Weights of a small transformer language model.
Size: 8 layers, width 768.
MLP neurons of a small language model. Each row is named by its layer, matrix (gate and up: input weights; down: output weights) and neuron, and shows model dimensions 528-655. Each number is 128 + 24 x the weight over its row's rms, rounded and kept within 0 to 255. A neuron's up and down rows have the sign that makes its largest values positive.
After each neuron's rows is what it responds to, as a language model described it from the Wikipedia text at the highest values.

L3.gate1217 [114 165 102 121 124 153 105 101 110 117 176 157 153 159 155 156 144 136 177 144 123 151 125 167 141  92 110 136 157 108 157 167 123 123 124 126 150 128 104 126 165 158 117 154 140 123 129 138 125 144 122 134 174 147  99  92 133 174 132 117  90 166 172 105 151 138 125 146 137  98 132 152 114 136 137 107 114 140 163 133 133 128 140 178 149 145 155 143 120  91 158 166 147 146 116 132 114  53 113  96 133 130 158 187 127 133 125 146 147 107 119 139 128 120 131 170 111 133 147 168 133 120  74 125 132 120 101 113]
L3.up1217 [146 125 137 120  77 134 133  93 102  90 134 148 143 101 154 136 125 117 147 130 133 117 125 113 105 145 163 140 150 101 107 174 115 155 103 157 106 107  80 145 135 123 139 177 112 124 134 153 102 181  61 131 129 144 114  73 137  95 140 123 107 114 119 154 138 161 160 126 115 104 176 117 127 141 119 138 100 156 170  96 145 169 147 131 104 132 149 137 152  64 161  97 158 159 104 110 133 139 139 123 158 141  97 151 169 127 123 150 123 106 169 145 174  97 146 129 149  90 116 155  85 101 131 144 112 127 129 103]
L3.down1217 [116 134 149 112 132  92 161 134 130 120 105 148 124 134 158 157 112 120 133 147  47 108 138 166  90 158 140 140 142 122 133 117 133 105 165 161  67 151 156 138 116 133 155 122  82 156 127 125 130 113 122 113 113 101 126  83 122 107 105  94 153 123 147 145 127 128 152 120 136  82 130  81 141 143 168  99 129 113 155 111 142 125 146  95 142  89 113 175 136 112 167 133 149  99  85 114  87 119 123 112 129 130  99 121 174 135 144 120 150  96 164  73 103 113 138 136 176 121  84 128 154  93 155 105 107 114 139  85]
Responds to: Wikipedia section-heading markup

L2.gate497 [124 138 136 126  87 131 131 143 153  92 150  87 135 123  50 110 161  90 108 162 109 127 112 107  71 123 139 148 129 140 125 118 125 104 133 111 144  78 111 152 156 135 106 117 129 125 159 153 127 124 110 106 100 153 113 121 113 120 111 151  99 139 168 130 119 131 117 156 106 147  77 127 141 100 145 122 102 118  95 125 144  57 120  87  92  82 136 101 141  99 135 153 111 147 183 138 143 118  88 136 147 124 106  92 165 154 119 108 128 110 114  96 149 147 110  96  86 177 155 135 140 131 133 125 149  80 138  89]
L2.up497 [133 118 118 110  71 128 145 115 158 127 106 145 134  84  80 129 122 107  88 123 125 145 126  92 132 132 110 168 138 163 141 113 151 113  95 150 130  75  91 117  79 127 151 142 141 134 114 132 108 161  79  88 101 146 135  98 115 140 108 166  87 123 103 135  87 118 147 103 112 164 115  80 121 149 114 142 125 119  83  90 122 133 148 150  95 153 191 121 144 135 108 125 121 102 156 140 148 130 121 130 162 101 173 118 151 157 114 165 132  96 143 117 100 170 134 140 145 120 120 122 138 137 112 107 128 123 143 100]
L2.down497 [101 107 124 148  63 104 119  85 110 113 109 140 149 146 156 139 125 127 119 116 142 133 116  81  97  86 162 117 140 126 136 150 133 134  98 166 137 103  80 110 122 152 133 147 192 133 130 128 106 114 121 100 113 117 105 142 129 157 140 106 108 165 168 119 154 134 133 106 125 132 128 125 134 167 142 155  91 111 121  88 133 173  93 101 105 163 112  79 140  98 124 143 106 101 146 116 111  79 125 142 160 158 136 129 158 166 112 147 134 101 149 166 107 113 135 103 139 194 167 105 109 167 163 153 124 180 122 128]
Responds to: Media formats, word fragments

L2.gate775 [165 135 102 136 143 126  98 124 162  67 131 120 138 142 162 146 135 101  90  92 117  95 114 145  86 116 154 110 157 132 127 150  97 102 148 148 138 121 105 122 117 130 109 142 103 116 123 130 106 142  96 113 135 117 100  89 108  81 149  94 149 150 132 169 126 114 108  69 168 147 159 125 178 159 110 140  76 126 136  79 117 127 112 120 135 157 163 130 136 107 154 124 153 110 111 120  92 100 123  78 135 145 132 118  90  78 112 170 147 169  97  89 134 117 110 127 122 160 169 108 141 154 139 106 170 130 103 128]
L2.up775 [ 57 145 127 114 127 113 131 108 121 168 109 119 124 103  87 111 109 177 149 142  80 177 126 148 133 116 125 127 147 145 130 151 161 122 129  60 130 147 127 148 102 163 116 110 148 136  92 104 112 187 144 135 174 137 140 121 172 163 139  93 130 123 160 100 130 177 105 115 126 131 134 126 141 114 160 140  68 165 153 165 123  85  93 100 168 119 133 124 109 117 138 120 168 140 108 120 119 120 120 134 149 145 130 159 156 124 149 156 113 144 123  95  98 120 123 124  97 111 129  99 195 110 126 134 131 137 111 106]
L2.down775 [106 172 115 143 144 123 129  98 134  95 127 155 117 143 126 151 148 111 124 118  87 114 102 128 126 123  82 107 119 165 129 121 117  96 136 134 100 112 114 174 143 153 159 108 135 164  71 146 107 159 163 116 124 127  77 156 189 129 152 136 126 136 159 144 148 159 100 128 173 145 137 110 130 134  92  96  68 153 152 115 133 152  74 115 167 119 222 109 103 128 147 138 151 169 136 111 129 117 116 137 112 137 129 103 138  66 140 166 101 123  90  94 116  59 116 147 162 162  99 121 134  86 130  92 139 174 154 129]
Responds to: Section and row boundaries

L2.gate889 [147 114  90 114  92 122 112 112 137 115 136 126  95  83 164 110 106 139 114 122 134 114 115 127 145 142 138 169 148 121 127  72 144 109 103 136  94 119 105 118  78 143 111  86 157 125 133 106 128 133 139 146 121 133 121 140 123 104 139 137 116 127 151 124 114  88  66 127 120 118 115 103 158 123 131 114 144 114 130 116 103 123 132 103 108  78 147 122 142  99 110 117 144 133 172 142 191 127 131 135 139 107  97 102 151 147 154 147 134 126 126 123 158 117 119 137 124  98 140 161 149  91 122 117 120  96 146 147]
L2.up889 [110 117 109 129 159  90 137 128 154 118 112 111 103 122 108 128 105 122 158 103  83 138 150 149 127 139 135 130 148 163 143  89 110 118 114 115 116  93 123 110 108 142 117 122 125 110 145 139 113  91 117 149  90 126 136  93 133 122 161 129 146 133 123 133 155  91  84 113 147  95 162 100 124 138 134 128  97 158 134 159 159 128 121 109 151 146 127  89 111 138  96 118 158 122 164 121 167 139 137 127 128 123 144  85 102 170 134 103 157 143 142 174 139  97  87 118  81 136  99 145 143 137 115 188 154 116 102 140]
L2.down889 [112 143 108 122 131 173  95 106 129 106 156 137  86 128  90 164 144 123  92 108 142 144 115 117  90 109 162 136 137  74 114 132 108 184 150 127 146 109 155 128 104 132  91 120 127 136 163 113 112 136 126 148 168 123 126 143 144 133 153 142 139 144 143 142  89 144  96 115 133 113 149 117  61 110  85 125  97 172 120 114 118 124 136  93 114  95 125  91 117 128 142 114 131 132 134 126 133 137 131 178 126  99 158 114 102 140 129 165 121 139 170 141 113  96 100 126 137 171  74  74 142 110 101 114 139 157 114 123]
Responds to: Early word-piece continuations

L3.gate58 [161 161 135 149 149  97 146 166  86 101 147 153 138 177 101 126 134 178 151 144 107 122  90 100 120 135  87 123  93 144 127 109 117 144 108 109 124 113 140 128 118 135 104 136 137 102 121 155 139 144 146 104 110  53 124 132 134 137 142 149 125 121 108 192 148 139 123 143 109 141 139 154 139  66 186 147  85 147 113 150 152 130 123 124 133 147 123 115 183 105 113 113 152 123 108 112 104 148 120 138 129 111 139 133 146 104 128 137  99 140 113 138 113 160 158 135 101 126 103 144 140 122 180 127 122  83 136 153]
L3.up58 [123 100 143 151 129  93  99 110 133  90 114 147 120 155 110 137 157  84 110  91 119 144 166 150 149 115 105 108 126 119 123 151  77 145 124 120 120  86 117 137 174 138 158 104 121  70 162 167 101 129 133 119  98  73 135 163  94 137 124 101 130 122  88 154  98 159 123  98 115 137 176 133 159 170 148 139 161 130 137 122 180 104 169 127 141 127 116 160 117 109  99 140 115 153 133 103 122 156 129 149 144 149 124  61 148 149 102 188 142 129 158 121  97 146 180 124  86 155 160 123 132 128 134  90 143 160 135 100]
L3.down58 [154 105 113 131 133 162 129 125  98 131 109 129 168 130 109 151 128 120 130 112 152 144 108 140 117 126 105 129 120 143 116 131 137 124 138 135 115 151 129 136 110 137 144  93 138  88  77 153  95  79 144  90 116  70 110 138 144 110 129 129 128 147  94 122 103  95 118 168 108 134 177 113 115 122 162 123  82 135 135 132  78 131 128 136 108 128 101 152 149 157  96 119 115 133  88 114 132 117 159 130 104 132 126 146 149 142 139 111 111 131 128 150 136 111 123  89 142 127 124  89 124 134 169 124 124 163 171 152]
Responds to: Word continuation after capital letter

L5.gate835 [137 127 155 107 144 115 151 112 106 114 141 144 125 143 157 140 130 108 140 170 118 165 137 105 133 147 100 153 142 117  78 154 131 136 139 113 143 117 117 106 111 128 118  99 134 132 133 138  90 135 161 104 160 109 144 131 114 108 144  99  89 133 137 121 119 149 136 163 104 149 146 109 101 144 150 149 156 136 150 152 105 130 100 157 162 123 155 155 108  98 158 117 127 124 118 129 147 137 146 117 135 114 131 145 143 125 128 104 110 138 114 152 124 163 116 108 145 178 106 148 141 102  96 146 180 146 147 134]
L5.up835 [136 142  87 128 116 151 152 123 152 109 134 161 129  98  76 122 126 138 117 107 160 133 148 103 100 122 133 136 134 157  77 194 144 184 145  89 119 138 104  93 155 147 157 102 165 131 128 160 108 113 111 116 132 106 155 162 146 107 155 106 146 157 157  96  86 154 117 121 100 126 151 129  57 128 112 191 156 131 140 115 148  88 107 101 138 126 143 124 129 158 134 115 200 140 102  85 138 124 123 144 123 116 145 112 127 108 137  93 171 138 152 135 138 103 147 127 176 102 149 180 119 129 112 160 108 118 154 138]
L5.down835 [129 133 134 181 130 162 117 128 136 138  86 117  81 126 120 121 164 115  94 145 140 136  74 123  87  86 127 162 155 112 100 140 128 138 106  59 139 158 172 123 118 131 120 114 131 143  84 124 109 100 152 151 134  93 101 131 168  90 141 145 148 115 130 132 140 155 107 114 142 139 127 120 120  90 147 139 157  99 124 156 105 116 173 164 131 104  97 164 113 126 122 124 104 104 102 115  88 134 108  89  86 136 132 137 109 149 104 130 149 119  98 137 113 113 139  96 147 139 105 156 151 130 112 119 114 103 134 109]
Responds to: Section heading closers

L3.gate577 [124 134  94 133 138 146 164 152 110 131  94  89 142 142  94 132 166  78 146  58 148 121 121  75 172 151 110 114 137 159 119 118 145 102 120 147 155 100 130  80 147 134  92 176 176 126 148 131 117 150 135 119 139 146 161 136 147 161 134 139 114 122 106 144 129 153 163  99 102 121  97 162 133 147 142  82 105 147 127 124 154 161 114 112 148 150 144 102 152  64 132 130 124 109 160 148 119 104 112 127 148 152  97 143 119 123 143 156 124 132 155 105 104 104 160 163 137 136 100 135 151 128 103 130 140  99  92 144]
L3.up577 [173  83 138 129  94 110 142 142 142 129 120 127 127 188 150  92 117 128 113 175 138 141 127 112 129 154  84  85 158 125 109 132 109 129 125 129 153 163 175 115 148 147 123 128 173 138 158 140 116 105  82 120 134 138 156  69 135 142 120 134 146 178  87 166 121 125 147 126  91 115 102 136 142 156 126 118  96 145  85 136 128 106 126 192 111 109 127 137 123 125 145  87 118 125 124 124 117 147 120 154 115  82 139 104  89  97 126 157 138 126 132 126 132 106 141 107 148 137 133 150  91  76 140 146 121 106 144  97]
L3.down577 [ 83 158 146 143 111  99 128 124 151 152 193  94 101  95 137 139 127 139 146 113 131 127 110 170 173 139 159 131 114 125 170 115 144  96 146 118  97 130 162 117 113 120 124 153 160 137 131 100 112 115 127 116 120 121 138  78 122 124  58 169 110 138 119 129 107 111 141 114 117 137 164 155 132 130 169 142 135 140 111  85 110 127 131 140 116 182 172 133 100 103 110 120 123  84  98 120 163 103 124 139 120 124 149 144 118 131 124 165  74 110 132 127 143 172 167 147 123 150 150 106  93 141  96 169 117 114  92 115]
Responds to: Wiki table/list field endings

L5.gate889 [136 144 126  78 138 154 143 115 140 155 157  99 137 139 163 125  96  86 106 131 184 180  90  93  98 124 140 145 154 155 131 111 164 164 138 132 142 153 172 132 143 157 135 161 113 138 142 118 104 109  83 191 123 141 153 126 128 105 121 165 131 151 121 130 149 127 124 129 111  88 139  90 151 139 121 150  99 101 115  76 146 115 117  83 156  96 166 111 111 132 109 131 146  92 142 145 117 107 201 117 111  87 110  91 129 133 146 128 139 123 119 128 108 133 109 133  90 123 156 145 139 158 159 135 115 166  99 144]
L5.up889 [113  75 101 157 147 151 126 188 122 117 134 101 133 149 128 142 129 139 136 132 133 146 166 136 139 116 141 107 157 180 167 118 125  98  91 144 166 150 109 135 141 152 104 142 106 120 123 139 104 133 105 126 149 172 134 108  96 124 163 171 136 139 151 126 159 131 131  94 104 107 171 138 131 129 180 111 150 157 133 153 153 122 172  82 169 119 123 116  92 118 139 116 135 109 101 113 126 153  88 164 135 125 133 105 129 107 133 105 138 100 129 167 109 106 124  95 112 146 158 157 126 114 132 146 113 128 103 106]
L5.down889 [105 131 127 167 149 122 154 178 128 125 122 126 151 113 129 117 102 111 100 113 149 112 117 165 138 141 129 121 128 164 127 140 122 151 130 105 147 134 147 142 138 156 132 177 119 136 140 113 116 121  80 122 166 154 122 161 159 132 155 118 106 138 161 144 129  94 110 107 138 135 112 104 108 112 145 151 160 139 143 125 123 150 103 105 142  97 119 174 185 161 100 159 112 144 152 117 152 122 138 164 159  87 129 112 149 146 145 131 159 133 149 108 106 190 141 132  96  77 132 133 158 119 145 128 111  89 123 135]
Responds to: Start of multi-piece words

L3.gate897 [105 153 112 135 160 114 100 154  75 132 129 158 129 105  79 131  97 138 159 127 141 108 147 147 149 137 180 182 135 132  69 112 112 144 134  80  88 110 117 145 124 134 141 121 150 136 148 120 144 124 123 110 118 103 129 119 133  72 132 152 129 120  90 134 155 126 138 112 118 124 143 142 103 142 144  71 109 125  99 164 178 102  98 137 174 123 132 134 112  94 151 145 128 114 133 196 103 151 135 139 117 114 118 128 128  95 151 123 135 102  99 126 146 109 139  96 146 153 152 137  88 103 136 125 127 134 106 146]
L3.up897 [108  87 136 103  83 110 129  71 124 155 125 115 110  92 105 118 122 161  96 137 170 168 132 110  97 140 130 160 123 120 168  92 131 171 104 150 125 117 162 127  94  94 122 105 135 105 116 140 161 151 115  98 168 109 106 106 173 102  94 134 103  99  82 114 129  74 161 136 145 127 105 133 115 125 126 176 126 123 164 115  97 136 174 123 154 149 136 101 139 185 113 103 136 128 130 113 124 119 147 204 150 118  91 134 152 118 125 133 100 160 117 171 125 114 136 135 157 101 119 113 104  95 105 180 125 127 119 143]
L3.down897 [ 89 156 173 121 121 120 124 115  83 168 113 105 134 181 143 112 129 135  98 143 149 131 130 114 136 120 119 172 173 133 120 141 140 158 104 133 139 121 145 137 140 124 130 135 147 152  73  91  93 160 139 110 147 144 117 120 151 123  75 118 126 148  95 156 105 144 148  67  83  91 101 132 140 131 105 124 156 131 123  81 116 115 126 135 143 169 132 147 131 145 140 152  55 149 170 145 110 126 131 137 152 141 166  83 139  85 140 161 142 147 156 107 140 162 104 152 120 146 123 148 138 127 114 121 141 134 122  79]
Responds to: Mid-word name fragments

L5.gate264 [127 132 137 100 108 120 127  91 132 141 105 129  99 150 127 142 130 178 111 121 110 160  95 132 166 138 143 145 129 110  70 157 119 143 144 119 114 136 136 128  91 120 130 111 107 113 178 165 103 125 145 148 115  72 117  88 132 155 105 158 107 128 130 106 116 125  95 127 111 132 109 142  94 121 104 124 108  97 168  46 131 122 104 141  73 114 136 115 135 121 109 152 110 120  89 134 141 135 110  68  98 126  84 155 148 117 140 119 129 113 116 128 133 189  88 168 146 118 114 146 123 107 148 127 140 177 136 117]
L5.up264 [152 142 144 175 113  62 141 130 122  67 133 148  97 103 139 157 170 170  97 159 139 151 125 122 128 105 132 129 133 128 156 119 107 159 114 127 111 161 138 151 114 133 134  73 146 120 136 108  93 134 140 148 140 106 147 110 111 122 129 112 125 127 158 136 130 133 147 126 145 115 135 144 131 142 141 128 157 116 161 118 160 138 147 120 112 115 145 140 111 144 143 124  93  90 110 111  91 167  88  82 141 151 127 160 141 112 121 158 142 110 107  98  72 147 122 115 156 157 129 124 136 130 132  98 121 132 128 121]
L5.down264 [ 81  85 172 141 126 105 183 159  81 132 123 137 127 170 115 130 123 137  89 151 167 137 144 154 112 120 150 122 120 138 100 133 126 144 156 152 171  98 135 115 138 167 138 150 167  64 113 124 112 153 105 112 154 119 131 124 129 146  78 121 123 179 116 126 113 148 130 122  87 122 152 145 112 144  89 123 134 107 151 161 151 113 146 157 104 147 109 141 159 130 154  84 147 170 101 114 139 152 112 164 119 150 111 138 164 114 116 121 127  98 116 151 108 111  96 184 119 153 128 123 101 120 160 150 128 132 130 112]
Responds to: Mid-name word fragments

L5.gate1898 [170 134 141 151 119 137 106 139 129 156 136 165 135 124 139  80 119 128 122 134 152 168  58 133 152 130 135 130 165 127 114  91 139 120 163 152 134 142 159 153 142 118 122 139 146 130 142 154 122 135 104 130 140 143 124 129 119 152 133 160 106 116 124 116 131  91 150  95  94 123 143 129 116 143 111 140 134 148 121 111 121 178  91 133 173 106 136 114 158  91 145 101 167  91 141 144 146 168 155 121 146 152  89 114 104  94 125 108  94 135 145 110 120 126 178 126 141 104  58 138 126 128 131 130 173 143 111 132]
L5.up1898 [137  60 104 114 143 134 130 128  88 131 155 117 133 146 122 146 138  92 119 131 153 125 134 154 127 118  94  94 118 127 138 109 134  94 169 152 121 105 159 165 162 124 128 177 142 155 121 127 115 131  78 140 152 139 141 135  98 119 119 129  86  94 144  95  81 166  93  84 112 126 140  96 151 108 131 106 121 131 148 108 110 159 146 114 177 157 184 104 133 132 117 107 111 110 165 137 154 111 117 160 129 131 162 166 109 109 117 117 162 146 146 123 121  94 151 115 141  89 112 128 120 131 121 146 147 117 135 127]
L5.down1898 [131 160 169 133 128 144 130 124 126 170 126 130 117 156  73 153 128  83 132 117 148 116 118 110 143 135 143 125 139 127 161 121 139  76 123 189 147 108 103 103 140 109 108 120 124 180 118 111 149 149 118 128  92 137 123 194 128  72 143 129  99 146 102 157 143 121 114  94 113 124 131 142 126 172 148  96 151 135 134 117 154 107 143 115 144 141 155 124 165 124 149 133 130 121 159 181 117 176 118 154 103 135 119 120 125 106 167 135 121 124 154 149 109 151 135 128 121 121 107 124 119 150 138 119 175 112 185 168]
Responds to: List/table field endings

L2.gate1156 [ 83 135  82 156 195 118 133 125 134  82  97 134  86 125 109 143 147  91 102 111  98 174 119 134  94 116 131 109 128 143  95  91 121 140 125 112 143 112 169 119 128 144 136 125 124 137  84 123  83 107 131 110 122 186 113 159 107  92 124 131  93 115 113 137 166 101 115 104 132 135 116 105 110 143 104 122 118 175 122 107 139 121 111 112 120 101 109 137 148 137 154 112 137 125 100 111 138 129 161 111 111 164 114 131  98 130 111  98 119 121 151 123 146 120 108 106 108 148 142 115  94 130 156 197 149 136 156 140]
L2.up1156 [129 176  93 100 155 122 128 170 110  99 159 130 100 142  61 133 110 127 137 125 121 121 105 143 116 104 169 140 143 135  83 113 142 158  79 158 149 127 129 128  73 131 116 133 159 141 131 111 116 126 117 156 110 145 105 131 133 127 115  84 129  97 144  88 140 144 163 151 143 158 138 178 120 150 115 164  85 145 144  98 113 135 120 143  85 166 110 144 126 118 106 145 103 153  88 108 106 149 115 151 135 125  98 137 122 108 147 117 144 133 139 130 128 162 110 153 128 127 134 126 128 125 110 107 131 138 142 144]
L2.down1156 [129 140 145  83 150 132 156 143 170 104  90 156 107 130  47 132 155 120 104 159 161 111 146  94 110 148 118 163 170 139 114 112 123 127 155 151 154 121 111  93 129 135  93 130 139 104 135 165 148 164 166 122 103 151 110 148 137  89  76 120 101 118 135 119 171 160 119 123 127 101 118 159  96 153  90 140 134 138 129  86 118 141  89  93 135 133 130  90 182 129  96 172 125 125  77 156 183 147 128 135 126 141 143 128 117  92 126 159 121 132 110 139 105 153 129 125 115 123 126 125 163 120 102 143  70 125 116 157]
Responds to: Adverb endings / adverbs